python train.py --n_layer=8 --n_kv_head=12 --norm_place="pre" --bias="all" --parallel_block=false --init="normal" --init_std_up=0.0184 --beta1=0.95 --final_lr_fraction=0.0
MLP neurons of a small language model. Each row is named by its layer, matrix (up: input weights; down: output weights) and neuron, and shows model dimensions 240-303. Each number is 200 + 40 x the weight over its row's rms, rounded and kept within 0 to 999.
Before each neuron's rows, "fires on" lists the tokens most often at its 100 highest values on Wikipedia text that the model never trained on.

fires on: " A", " The", " Top", " In", " As", " An"
L5.up386,203,208,222,166,111,147,179,245,147,200,221,190,270,178,156,222,245,274,223,162,269,259,197,171,90,196,227,222,191,257,204,230,205,273,137,231,121,244,229,199,222,195,189,227,166,266,224,219,185,213,212,135,191,209,244,205,130,213,156,115,247,220,219,259
L5.down386,171,171,199,163,235,181,214,282,172,216,113,195,264,200,223,141,185,237,224,170,177,187,264,189,230,220,161,174,183,216,186,198,210,137,211,226,183,190,200,216,212,170,109,220,207,151,203,186,185,223,215,196,242,216,127,218,185,215,203,165,210,205,171,189

fires on: "-", ","
L5.up2298,190,210,223,217,163,212,201,245,186,114,254,265,251,174,130,185,237,205,228,207,233,217,145,146,249,219,175,186,216,167,243,215,225,222,243,253,149,188,256,190,163,200,175,215,161,118,298,108,239,193,274,171,201,175,185,139,207,226,155,159,177,243,171,237
L5.down2298,224,233,154,276,249,220,152,191,223,187,239,231,162,216,133,179,227,176,259,230,187,171,183,171,113,247,169,147,173,210,180,144,244,186,220,193,226,226,252,214,237,266,231,160,253,258,150,217,258,229,173,203,185,161,183,221,186,101,184,219,233,185,181,261

fires on: " |", " ", " (", ";", ",", " in"
L5.up1622,198,200,248,204,170,191,243,183,170,200,186,186,187,217,190,194,206,220,271,233,270,200,246,196,193,149,233,180,163,231,185,157,199,214,196,188,196,149,239,117,189,204,250,207,219,216,227,208,230,307,209,178,255,217,127,142,308,143,223,171,160,198,164,238
L5.down1622,193,220,172,218,212,142,188,176,200,164,230,131,214,213,177,142,204,190,210,171,126,116,187,163,190,203,189,189,177,229,258,212,147,200,169,250,209,247,280,187,166,228,210,147,216,229,205,195,242,211,211,205,190,177,188,137,144,186,193,267,201,187,179,155

fires on: ".", ",", " the"
L5.up1579,170,142,201,212,159,222,225,244,211,165,228,183,241,257,222,174,259,311,248,230,199,249,171,181,123,222,156,189,166,152,193,232,233,179,209,169,198,167,219,153,131,187,186,269,239,201,237,204,227,221,204,151,165,195,185,149,182,228,157,188,231,195,121,213
L5.down1579,184,134,317,293,251,296,205,173,178,213,233,193,240,212,210,188,160,174,164,139,115,249,176,202,158,196,221,170,245,191,213,200,225,162,207,160,239,195,171,191,193,224,232,165,217,225,167,138,132,199,204,195,232,149,198,159,242,170,189,243,174,148,182,186

fires on: " to", ",", " a", ":", " for", " the"
L5.up1946,221,167,236,164,151,196,154,157,137,205,232,166,197,165,224,167,295,204,202,211,167,264,192,207,118,170,236,271,275,233,251,144,212,209,252,228,180,191,212,209,161,221,195,229,114,195,151,236,226,222,103,208,193,142,195,211,170,182,139,199,278,177,252,200
L5.down1946,155,235,146,246,184,246,221,150,162,208,192,117,235,197,174,233,177,224,215,224,227,252,256,198,232,215,107,221,253,285,231,175,148,179,184,148,223,183,227,248,193,164,242,187,193,168,212,225,267,227,223,204,230,162,150,188,195,208,192,204,220,205,163,243

fires on: " that", " as", " and", " of", " which"
L5.up2706,230,245,213,272,253,194,208,223,205,183,246,191,202,230,219,151,224,194,240,183,218,171,235,227,173,153,156,225,205,179,198,238,153,130,198,260,140,265,233,146,220,217,210,111,241,248,227,218,154,196,251,210,197,245,114,237,199,180,189,138,248,224,242,206
L5.down2706,113,260,214,167,178,223,199,174,210,181,203,222,184,291,126,191,161,134,169,219,225,156,161,171,175,241,193,154,196,193,239,203,261,191,187,198,180,146,248,270,143,163,185,215,236,219,210,226,178,211,126,251,249,216,193,134,187,209,147,159,213,259,216,211

fires on: ",", " a", " an"
L5.up42,251,220,168,215,131,188,123,254,158,244,185,215,222,140,226,158,209,237,208,156,196,228,190,163,176,186,204,236,269,208,227,237,213,180,203,222,228,163,232,153,188,229,153,229,203,183,258,227,157,221,153,223,248,204,162,183,118,181,162,232,201,195,283,250
L5.down42,185,184,196,229,143,223,134,183,146,154,230,227,173,204,171,205,258,241,226,152,252,202,225,168,276,185,206,220,217,199,214,166,225,218,263,264,247,131,201,197,142,231,149,239,242,198,232,156,226,211,206,152,172,107,188,155,230,192,193,129,255,133,210,121

fires on: " –", ",", "us", "'s", " y"
L5.up1160,200,190,269,227,188,142,158,247,295,245,150,227,234,185,249,112,206,216,178,168,211,243,251,205,230,152,133,180,237,99,141,248,178,225,178,206,183,193,228,130,198,220,205,173,218,156,162,196,224,202,191,193,223,185,140,203,170,250,192,145,270,248,187,166
L5.down1160,158,197,166,223,162,209,170,194,270,209,206,176,226,116,297,231,123,131,175,208,170,204,169,167,184,164,240,261,233,155,185,250,158,217,192,207,285,183,179,134,188,228,227,177,225,199,253,236,286,210,208,216,165,254,205,205,170,251,198,233,185,262,246,153

fires on: "'s", " the", " his", " high", ",", " and"
L5.up292,211,190,179,291,152,205,210,277,247,182,248,205,186,238,209,172,213,235,255,164,152,161,210,228,168,166,225,184,265,243,184,187,155,238,206,185,221,235,225,219,184,229,184,176,235,214,200,244,201,181,140,213,202,159,283,86,210,292,240,250,198,225,135,152
L5.down292,188,289,181,183,196,185,153,206,248,185,203,202,300,169,204,137,192,227,190,212,247,271,158,213,155,208,130,176,235,288,136,142,143,221,179,171,241,235,142,199,173,156,134,163,271,184,227,175,151,243,153,140,144,218,190,264,202,183,134,235,159,308,185,218

fires on: "K", "W", " W", " St", ".", " w"
L5.up714,185,201,176,222,151,163,221,205,150,251,255,217,205,266,254,263,84,90,203,262,241,190,234,156,263,173,152,138,239,172,170,249,269,178,187,195,207,127,158,192,287,174,264,204,194,176,201,217,189,182,132,118,181,158,192,226,273,202,176,234,207,203,260,240
L5.down714,230,162,179,199,207,167,224,165,235,207,201,207,281,194,214,154,250,193,189,231,197,145,171,193,210,151,226,151,173,177,272,226,143,236,196,214,145,179,214,191,233,200,185,207,193,182,154,201,279,232,209,159,226,197,206,274,145,204,198,276,290,180,113,193

fires on: " S", " K", " O", " R", " N", " George"
L5.up359,174,161,232,149,198,188,254,191,194,89,213,102,202,127,218,189,191,231,144,279,198,204,241,150,178,180,119,153,191,234,191,293,213,148,309,177,165,167,155,170,120,173,171,162,269,177,226,273,222,202,158,197,151,201,291,269,161,212,231,146,267,204,225,233
L5.down359,301,234,217,207,167,145,257,160,148,203,198,243,213,161,167,183,228,178,241,190,144,189,209,178,206,186,224,148,199,120,242,200,211,195,224,165,169,189,157,127,183,155,201,226,220,164,143,161,189,197,155,221,229,171,211,132,211,215,204,335,211,206,240,195

fires on: " |", "us", " Large", ",", ":", " "
L5.up2801,243,215,252,199,140,203,257,222,221,180,180,222,192,140,168,177,206,139,178,194,208,193,188,167,305,184,241,208,151,162,131,135,176,244,206,159,236,168,248,268,202,208,189,215,199,186,187,185,193,231,97,218,267,119,157,193,190,185,233,176,272,242,212,185
L5.down2801,124,118,183,261,252,215,250,227,228,229,177,153,175,179,272,222,247,215,232,211,138,258,236,210,155,227,197,188,198,243,137,236,226,252,160,115,262,182,253,227,214,169,205,216,98,271,193,176,242,181,235,219,207,251,228,180,156,222,159,184,212,240,262,171

fires on: ",", " and", " |"
L5.up1928,166,225,234,225,248,191,243,217,222,113,197,255,215,227,200,207,148,246,210,236,181,157,203,237,184,222,279,234,146,201,126,222,195,133,218,169,219,251,253,199,173,202,197,199,304,197,154,236,220,222,215,173,195,178,227,152,246,205,278,223,187,242,212,225
L5.down1928,155,200,187,181,181,125,180,93,265,206,205,210,224,212,200,201,189,217,221,191,243,212,226,237,221,135,187,217,263,181,232,134,204,185,180,266,172,197,165,163,181,181,185,200,164,286,258,213,234,214,134,186,221,139,241,239,102,207,140,215,184,162,158,221

fires on: " ", " (", "4"
L5.up2827,223,134,252,188,223,252,179,160,217,229,228,152,246,227,240,240,227,227,232,202,187,285,198,206,226,218,181,198,236,156,154,136,185,230,79,216,182,224,173,193,257,215,250,320,245,203,295,243,196,156,224,156,191,217,116,230,175,151,243,236,203,201,159,263
L5.down2827,261,98,231,228,273,148,233,258,260,208,213,82,204,184,249,221,186,224,171,271,173,201,194,234,165,143,207,168,216,215,159,124,147,201,237,183,198,209,176,213,141,208,166,292,202,172,173,187,232,224,248,245,241,224,215,119,224,255,230,135,116,198,136,213

fires on: " and", " (", " his", "'s"
L5.up1235,207,153,220,310,224,173,180,230,236,181,124,169,312,159,170,215,148,212,247,203,271,195,189,189,196,109,232,219,216,204,150,247,194,154,149,232,174,227,210,217,194,198,196,167,207,230,161,189,130,232,190,146,268,164,218,205,240,125,174,243,163,234,179,171
L5.down1235,210,201,166,150,172,180,201,159,223,139,277,191,185,160,231,188,201,200,137,200,149,204,195,222,245,153,201,196,220,181,208,144,176,167,196,207,195,258,254,198,288,180,186,208,182,281,219,199,241,216,208,162,189,149,229,267,141,227,221,163,251,240,219,205

fires on: " and", " time", " year", ":"
L5.up2047,157,255,265,197,215,198,147,194,281,134,174,149,271,155,141,188,219,227,201,182,196,233,242,215,199,198,206,215,239,249,163,222,174,131,166,211,250,257,152,201,176,204,252,220,225,215,258,178,248,207,264,138,162,239,149,172,260,245,254,236,198,239,238,212
L5.down2047,157,191,250,171,253,251,236,134,280,232,205,174,244,255,208,261,197,189,213,216,164,165,185,147,254,174,223,225,186,304,184,238,194,146,240,153,169,121,119,234,210,209,191,204,208,118,212,149,247,219,161,165,168,253,252,215,212,227,143,260,266,248,164,143

fires on: ",", " of", " |", " number", ":", " at"
L5.up1758,157,169,165,145,160,212,172,193,213,192,192,175,174,252,221,257,302,163,195,179,209,253,140,158,187,205,191,270,134,179,185,250,211,199,198,232,151,221,156,104,138,189,196,212,190,197,241,193,199,256,218,164,209,257,209,231,183,237,148,222,229,191,210,137
L5.down1758,212,217,217,213,241,233,137,216,264,215,236,205,161,182,228,179,228,279,171,191,156,236,130,142,228,279,162,207,240,148,172,114,256,258,145,217,232,217,205,130,158,147,178,226,195,231,237,197,226,219,136,160,229,212,206,175,216,266,191,172,171,187,239,255

fires on: " U", " O", "I", "U", " In"
L5.up1726,287,232,182,164,204,220,178,286,169,149,172,139,192,173,179,184,204,174,202,243,215,246,260,198,169,176,209,193,165,206,246,263,198,197,223,234,221,249,141,220,203,195,188,133,183,208,183,139,202,171,185,162,300,123,198,154,222,224,212,217,259,265,160,187
L5.down1726,218,237,240,253,114,255,204,190,130,122,250,193,164,212,163,134,235,197,156,237,153,192,185,206,180,216,257,214,163,183,199,223,277,177,182,139,132,191,182,207,141,164,181,154,229,142,218,210,213,225,133,218,175,177,228,235,139,232,233,197,246,152,226,247

fires on: " as", "As", " As", " that"
L5.up1291,207,234,195,233,241,187,213,138,155,136,242,140,168,202,237,216,270,115,221,179,134,210,166,259,198,179,231,162,172,184,168,278,239,212,153,229,206,256,254,135,156,136,187,218,226,211,249,205,186,133,171,246,250,226,200,219,180,222,143,188,148,261,243,156
L5.down1291,217,287,212,203,223,195,143,252,190,208,124,136,218,267,163,181,191,155,193,202,239,187,182,161,162,234,181,150,273,208,240,217,163,202,264,285,182,163,130,232,166,241,194,250,258,126,175,173,189,173,201,216,152,208,200,190,190,129,223,194,248,193,162,227

fires on: ":", " ", " |", "′", "."
L5.up2709,178,142,269,181,233,219,157,203,186,100,153,208,176,242,174,159,274,240,186,261,172,222,153,123,227,216,214,152,166,219,217,240,237,262,186,276,194,255,249,301,256,198,126,197,216,281,215,293,154,197,132,167,135,189,223,209,183,246,207,203,207,217,108,197
L5.down2709,193,208,212,204,181,129,246,239,220,210,118,213,240,200,251,227,179,265,120,174,183,185,236,250,236,212,198,259,192,161,190,240,208,162,164,134,153,232,249,154,234,193,172,261,245,169,194,242,219,249,294,155,160,205,222,209,188,99,212,222,195,179,266,239

fires on: " S", "I", " O", " s", " I", " E"
L5.up154,264,227,212,281,278,249,163,186,246,169,175,214,224,178,199,140,202,255,194,274,165,190,268,200,225,226,159,92,161,144,249,290,194,212,225,245,196,158,177,231,219,157,219,145,277,150,216,229,235,212,163,224,245,216,195,149,237,203,189,176,265,217,204,203
L5.down154,271,218,177,213,157,144,119,194,194,115,194,183,204,208,179,169,214,255,197,213,169,193,233,166,68,195,187,192,187,193,238,235,301,175,256,187,223,175,187,173,219,164,229,174,248,126,205,216,235,234,170,183,219,211,229,207,194,175,213,178,215,152,234,211

fires on: " \"", " (", " from", ",", " by", " such"
L5.up2919,182,95,235,188,249,201,255,214,153,83,150,253,247,203,199,181,180,122,216,158,242,268,185,268,232,165,203,200,212,169,117,258,108,162,191,260,143,148,210,173,232,219,175,229,169,197,190,267,146,142,187,272,255,206,206,218,165,196,139,149,236,242,179,206
L5.down2919,176,220,140,192,177,201,179,305,223,182,242,139,212,184,156,239,228,225,251,231,245,175,163,145,43,227,244,186,213,187,210,165,231,179,270,188,264,205,153,155,171,192,201,171,174,181,199,144,226,272,181,217,170,184,201,119,206,195,276,197,225,247,235,203

fires on: ",", " R"
L5.up965,195,217,233,177,240,164,209,205,122,204,178,147,273,229,145,281,250,198,279,231,207,189,194,200,122,202,208,181,206,177,220,190,295,197,196,185,182,174,189,190,237,186,195,274,231,172,266,254,219,236,199,260,201,189,230,148,192,287,150,206,197,204,173,216
L5.down965,171,198,112,169,165,169,213,158,188,226,275,278,147,195,258,188,185,236,240,176,154,208,206,219,264,179,183,192,231,151,191,174,174,257,157,132,198,233,195,195,215,188,216,240,218,229,191,151,254,185,241,178,233,134,159,187,262,224,237,222,217,250,239,212

fires on: ",", "',", " "
L5.up2920,215,234,223,162,213,206,195,168,197,222,141,177,219,232,206,214,182,226,153,164,166,155,165,206,225,168,274,136,179,165,254,178,195,193,206,257,174,262,272,170,186,133,196,190,220,244,203,220,220,232,144,188,216,127,196,218,143,286,194,256,188,161,154,296
L5.down2920,148,201,180,206,159,254,269,172,187,205,139,177,232,181,237,208,276,159,184,191,248,259,194,194,240,215,177,150,182,230,246,284,219,190,217,182,151,144,153,104,181,143,266,266,202,122,185,167,184,160,245,209,179,209,167,193,270,142,165,228,201,135,171,209

fires on: ",", ".", " on"
L5.up350,204,204,119,206,233,214,107,183,157,194,144,202,173,180,221,157,223,232,198,240,216,151,257,192,164,149,212,227,254,134,207,286,186,195,238,209,150,233,219,174,157,223,206,233,183,217,199,234,212,233,148,214,240,179,222,172,220,237,151,176,192,245,245,280
L5.down350,138,173,220,195,203,246,163,178,229,152,217,210,190,184,142,212,156,145,211,196,217,203,246,191,286,212,188,256,179,260,195,268,202,296,207,181,143,217,152,251,211,196,216,276,198,115,248,178,161,180,202,197,222,157,161,168,247,250,235,197,225,182,209,96

fires on: ".", ","
L5.up1957,164,218,244,232,276,168,197,140,215,163,173,171,139,308,198,204,167,182,153,166,199,224,237,234,180,215,182,146,279,191,261,172,272,186,168,194,196,205,151,166,173,108,246,204,192,227,199,228,166,203,167,177,183,217,164,250,206,259,222,202,176,251,161,242
L5.down1957,174,193,220,240,213,125,258,241,233,191,156,111,168,225,190,295,198,179,218,193,191,226,229,146,240,226,163,234,234,219,190,229,235,264,177,309,147,190,177,228,118,225,211,176,182,243,236,135,210,251,224,262,175,162,163,174,170,217,181,196,199,207,200,154

fires on: ")\n", "\n", " |\n", "==", ".\n"
L5.up1171,116,206,217,193,279,197,190,273,193,181,193,206,219,209,265,193,151,173,174,165,308,262,189,248,217,129,188,155,217,186,206,197,251,194,168,244,183,258,262,214,219,241,194,237,187,183,250,182,126,229,251,203,291,180,208,248,221,299,164,132,211,213,102,129
L5.down1171,168,169,164,254,176,226,214,198,245,221,258,257,180,209,176,207,263,181,205,222,186,213,238,209,161,216,243,256,282,269,183,206,202,212,220,264,192,255,225,230,210,216,204,159,203,158,221,176,182,168,109,157,141,165,289,210,177,190,157,233,214,204,266,159

fires on: ",", " in"
L5.up901,234,186,172,199,220,256,171,223,80,209,192,296,230,222,205,183,248,155,226,193,229,250,242,192,102,170,244,207,201,220,162,183,190,107,204,209,126,138,228,168,186,234,170,237,225,134,175,255,189,220,125,205,225,126,119,184,222,179,170,188,196,236,252,150
L5.down901,182,191,192,195,203,286,123,184,181,236,172,196,202,180,248,222,155,214,213,267,246,216,173,136,221,243,142,187,148,231,146,242,224,169,241,231,186,243,215,210,191,225,219,215,150,317,222,239,252,258,237,153,228,141,209,194,211,168,173,134,187,229,190,142

fires on: ",", " an", " \"", ".", " of"
L5.up1084,213,156,147,161,211,155,217,245,192,131,221,208,199,253,211,175,230,161,203,138,140,238,204,247,215,116,172,176,206,166,190,184,204,206,268,167,194,205,249,218,223,274,224,246,184,172,251,192,247,176,176,300,196,158,137,173,149,228,217,151,270,194,149,222
L5.down1084,190,191,226,273,245,211,215,236,175,225,193,210,179,202,227,182,201,267,149,259,187,178,140,191,215,196,199,217,143,228,163,175,178,151,213,286,226,180,225,152,181,242,144,144,218,224,172,215,133,204,190,173,185,255,200,206,252,188,183,246,168,228,194,246

fires on: " on", " at", ",", " to", " in"
L5.up2811,170,155,178,181,157,259,195,159,236,62,226,230,202,190,354,180,263,251,184,266,156,229,235,169,135,199,229,199,231,173,205,192,260,199,244,240,230,273,126,163,210,184,190,249,225,176,218,151,259,260,110,162,146,209,220,204,200,248,164,189,195,222,235,235
L5.down2811,173,172,202,200,162,190,218,256,199,144,174,163,269,172,181,166,230,127,228,162,157,172,217,138,265,222,158,220,123,213,196,219,168,162,235,97,201,305,235,244,207,188,219,209,247,271,148,171,203,212,238,168,228,224,190,139,148,172,178,152,139,175,124,240

fires on: " ", " (", ","
L5.up2189,141,194,216,243,254,254,226,195,163,214,232,233,235,258,182,177,102,229,175,218,156,212,252,177,199,162,167,192,190,170,215,264,160,245,243,239,192,204,155,258,248,237,317,271,197,240,334,221,230,171,222,191,196,210,192,178,198,178,162,140,210,260,245,259
L5.down2189,124,132,197,104,218,165,148,193,247,189,238,203,249,208,192,184,148,244,251,189,187,205,249,180,215,172,251,298,198,135,173,159,170,185,259,255,283,219,258,207,164,214,259,170,222,272,231,206,214,251,188,178,170,121,243,185,215,206,175,163,192,225,164,156

fires on: " ", " D", " ("
L5.up2157,223,138,218,220,260,253,170,185,262,186,241,181,234,187,163,143,289,179,122,184,207,221,154,226,174,207,211,157,220,225,212,195,177,266,249,200,223,202,131,214,284,144,171,212,278,192,216,190,209,239,195,211,259,164,231,200,215,123,175,183,171,177,136,242
L5.down2157,203,215,241,182,240,167,245,116,152,213,198,188,246,231,253,194,193,186,210,239,138,272,208,218,135,218,225,208,121,197,194,147,161,189,123,152,301,197,191,230,243,204,166,208,208,167,201,205,237,269,157,205,181,147,156,317,136,229,119,254,176,218,166,235

fires on: "W", "T", "B", " W", " w", "b"
L5.up2738,231,163,177,208,270,265,270,177,203,210,272,186,180,225,255,209,200,141,183,257,233,158,204,190,212,163,107,143,202,209,204,261,246,148,132,154,168,245,150,129,272,195,256,264,202,193,208,190,173,252,155,199,195,244,208,182,250,239,228,219,233,181,210,152
L5.down2738,211,162,223,255,209,148,222,169,151,182,148,254,220,260,231,247,184,222,167,177,245,174,247,217,207,140,196,210,161,209,208,208,173,185,240,262,231,171,187,166,254,204,178,168,223,101,162,163,215,257,161,137,235,147,212,150,205,221,201,256,262,185,244,138

fires on: " ", " (", ",", "born", "0"
L5.up1564,237,266,189,177,208,214,114,201,155,246,176,277,136,171,241,216,195,189,204,201,221,191,245,216,163,158,269,286,177,177,222,186,166,189,170,247,218,160,190,166,245,179,175,261,228,241,190,255,157,187,192,176,246,179,224,145,168,199,214,236,194,245,247,243
L5.down1564,181,239,271,156,153,267,197,193,165,287,193,150,202,209,174,208,207,254,174,187,203,207,195,131,268,198,108,247,178,226,144,187,175,280,180,190,138,231,180,228,192,195,270,201,235,191,133,106,236,175,210,179,112,232,235,216,247,267,177,170,246,159,176,123

fires on: " (", " ", " as", " was", " c"
L5.up2502,247,114,224,190,178,171,234,149,256,259,218,223,175,211,185,157,248,144,184,244,169,191,162,225,234,170,175,138,202,172,201,202,225,273,186,194,171,259,233,227,178,188,195,184,219,201,223,262,189,177,182,160,195,178,179,164,187,94,207,216,165,233,167,303
L5.down2502,191,171,229,142,253,189,274,260,196,182,219,290,237,172,220,236,190,209,175,183,209,216,196,204,158,238,210,175,190,279,192,108,208,216,178,157,233,162,135,196,175,128,174,201,239,249,114,256,152,242,228,235,227,154,181,214,198,203,184,215,199,223,136,246

fires on: " (", ",", " one", ")", " He", " known"
L5.up1606,208,160,181,223,260,174,215,214,153,202,170,232,194,154,241,186,179,163,204,264,211,182,225,217,84,174,171,263,241,125,110,169,197,247,178,240,205,176,169,166,183,231,276,205,160,215,176,253,228,208,213,208,224,212,238,226,213,214,168,195,163,248,222,231
L5.down1606,183,255,190,280,180,183,209,215,227,256,209,153,216,192,173,210,175,198,202,170,219,196,157,162,129,291,234,230,197,238,212,220,214,100,189,117,228,221,201,185,246,156,237,255,215,206,197,56,128,150,158,185,240,217,231,195,199,189,229,202,220,214,233,234

fires on: " ", " |", "200", "196", "198", "10"
L5.up1616,201,217,216,169,233,221,234,243,257,208,209,194,126,163,199,174,187,295,246,196,135,219,205,158,254,228,245,171,189,216,163,207,251,188,330,220,178,192,227,107,159,186,227,168,220,204,224,202,209,224,161,213,224,231,142,161,226,186,227,212,208,194,226,203
L5.down1616,257,163,191,159,197,170,111,220,179,252,208,129,101,244,256,264,210,169,282,229,207,254,180,163,183,193,149,192,188,214,213,190,270,178,96,258,201,177,274,204,229,172,88,259,202,256,171,238,214,287,213,227,226,212,210,201,232,203,175,193,170,224,222,174

fires on: " V", " R", "R", " his", " v", " machine"
L5.up635,209,141,172,209,189,175,190,150,227,182,122,173,227,222,223,282,163,251,297,232,195,224,196,204,233,246,137,196,173,162,206,149,239,267,233,196,205,175,180,240,183,167,240,240,228,147,208,122,219,169,221,221,206,177,208,162,281,242,210,162,118,172,130,206
L5.down635,175,212,199,225,247,210,212,182,245,235,165,200,258,228,219,206,195,335,178,219,199,196,194,109,174,200,259,197,225,167,200,209,141,195,226,218,216,226,224,180,285,188,164,186,215,106,218,168,122,166,185,267,193,195,194,203,193,154,189,170,229,196,238,197

fires on: ",", " of", "),", " in", " a", " on"
L5.up1613,195,265,176,147,222,205,176,157,234,92,167,147,268,192,185,127,185,248,233,106,257,184,225,241,110,203,197,181,202,132,187,168,139,208,261,170,192,232,253,191,175,166,239,241,184,213,219,219,219,161,153,225,151,169,194,247,175,229,193,193,185,210,164,203
L5.down1613,213,145,156,132,258,225,299,224,125,209,264,183,154,215,215,211,260,190,258,193,143,174,157,161,224,206,240,221,171,175,231,194,278,201,179,198,221,168,128,107,194,249,216,226,259,204,226,166,132,222,241,176,191,254,238,127,197,218,178,224,115,192,176,251

fires on: " and", " as", " the", " &", " it"
L5.up199,258,219,188,238,172,182,204,194,237,176,178,190,185,204,196,187,103,205,180,241,181,210,258,216,193,275,241,251,161,263,250,186,256,186,163,189,224,216,245,161,120,176,151,151,159,247,135,203,242,179,141,200,142,176,177,226,218,247,283,101,156,244,239,221
L5.down199,240,173,234,201,218,99,223,230,193,213,179,209,213,180,237,257,140,168,160,174,213,152,252,197,152,190,223,176,177,225,227,134,223,166,194,174,160,186,189,212,174,174,224,174,223,195,217,201,140,168,144,276,244,260,263,211,180,232,191,325,182,180,229,161

fires on: " ", " a", "-", " place", " Position", " High"
L5.up1674,214,222,213,213,191,224,208,323,164,261,192,243,203,204,140,182,249,189,211,158,156,267,239,143,217,163,206,244,212,155,216,201,259,232,186,231,203,189,283,223,156,192,204,207,208,310,228,264,198,245,230,243,227,122,211,204,148,174,200,180,215,111,112,295
L5.down1674,145,234,185,226,198,253,262,225,249,137,170,205,218,178,233,148,206,107,181,205,247,190,231,286,196,181,150,208,269,193,244,160,148,220,201,243,179,152,193,220,210,191,233,266,211,106,220,216,207,196,219,210,219,181,189,159,204,241,189,184,186,120,218,246

fires on: "–", " (", ".", "-", " "
L5.up1502,186,181,206,175,254,207,165,193,133,191,256,173,202,162,186,192,159,252,193,148,203,248,240,274,207,178,243,149,210,205,213,209,147,280,211,191,242,267,173,188,156,225,212,244,175,241,234,188,172,226,239,181,248,198,156,205,182,167,228,234,216,259,157,271
L5.down1502,202,255,160,202,179,266,205,186,196,178,180,202,213,156,197,228,154,178,244,259,177,180,93,239,81,220,265,264,199,166,185,201,263,134,236,173,196,142,200,221,177,200,217,241,250,154,256,227,228,166,241,213,163,230,232,248,220,194,132,213,237,197,172,214

fires on: " S", " s", "\n"
L5.up1925,167,185,238,140,186,204,172,189,134,140,108,223,251,169,203,255,171,160,173,186,241,312,231,227,309,191,203,181,243,175,210,256,298,250,268,252,126,150,246,195,224,184,262,193,184,186,193,175,157,246,304,174,175,208,92,193,156,181,206,193,230,166,152,236
L5.down1925,207,221,204,169,203,197,214,126,208,185,153,224,191,237,187,196,226,164,226,191,147,281,205,157,214,211,201,243,186,184,184,211,280,229,185,246,208,189,276,167,128,145,252,189,300,178,184,194,130,249,221,199,151,162,176,192,225,140,187,136,242,157,190,173

fires on: " \"", " (", " from", " at", " ==\n", "RA"
L5.up1660,247,106,201,168,236,168,195,183,192,250,217,206,237,188,186,269,163,187,207,266,164,238,245,225,168,176,165,132,234,208,131,211,173,195,186,241,128,221,130,226,259,218,151,233,211,188,190,216,256,133,209,209,167,155,203,166,264,173,167,196,178,165,146,183
L5.down1660,159,206,179,165,207,154,244,280,166,179,255,204,124,238,216,225,175,211,224,221,212,229,226,202,180,223,239,299,193,240,179,179,212,140,194,174,252,145,174,239,207,238,213,230,193,142,171,221,171,195,214,190,252,162,185,176,191,157,274,221,152,259,196,200

fires on: " S", " s", "n"
L5.up1072,161,172,229,176,213,285,182,209,251,138,266,200,189,183,144,167,202,202,215,193,195,241,220,209,228,154,129,191,210,138,112,206,258,210,236,263,111,178,232,181,245,175,239,250,179,191,220,197,172,195,266,206,178,240,243,168,160,259,247,193,178,182,200,220
L5.down1072,212,256,193,193,198,213,224,202,131,216,250,254,137,195,185,243,262,193,173,197,215,261,281,192,193,201,232,186,168,218,177,212,216,119,244,272,223,146,238,184,253,180,253,270,238,166,192,180,172,185,251,257,198,224,180,164,250,152,199,221,223,154,170,224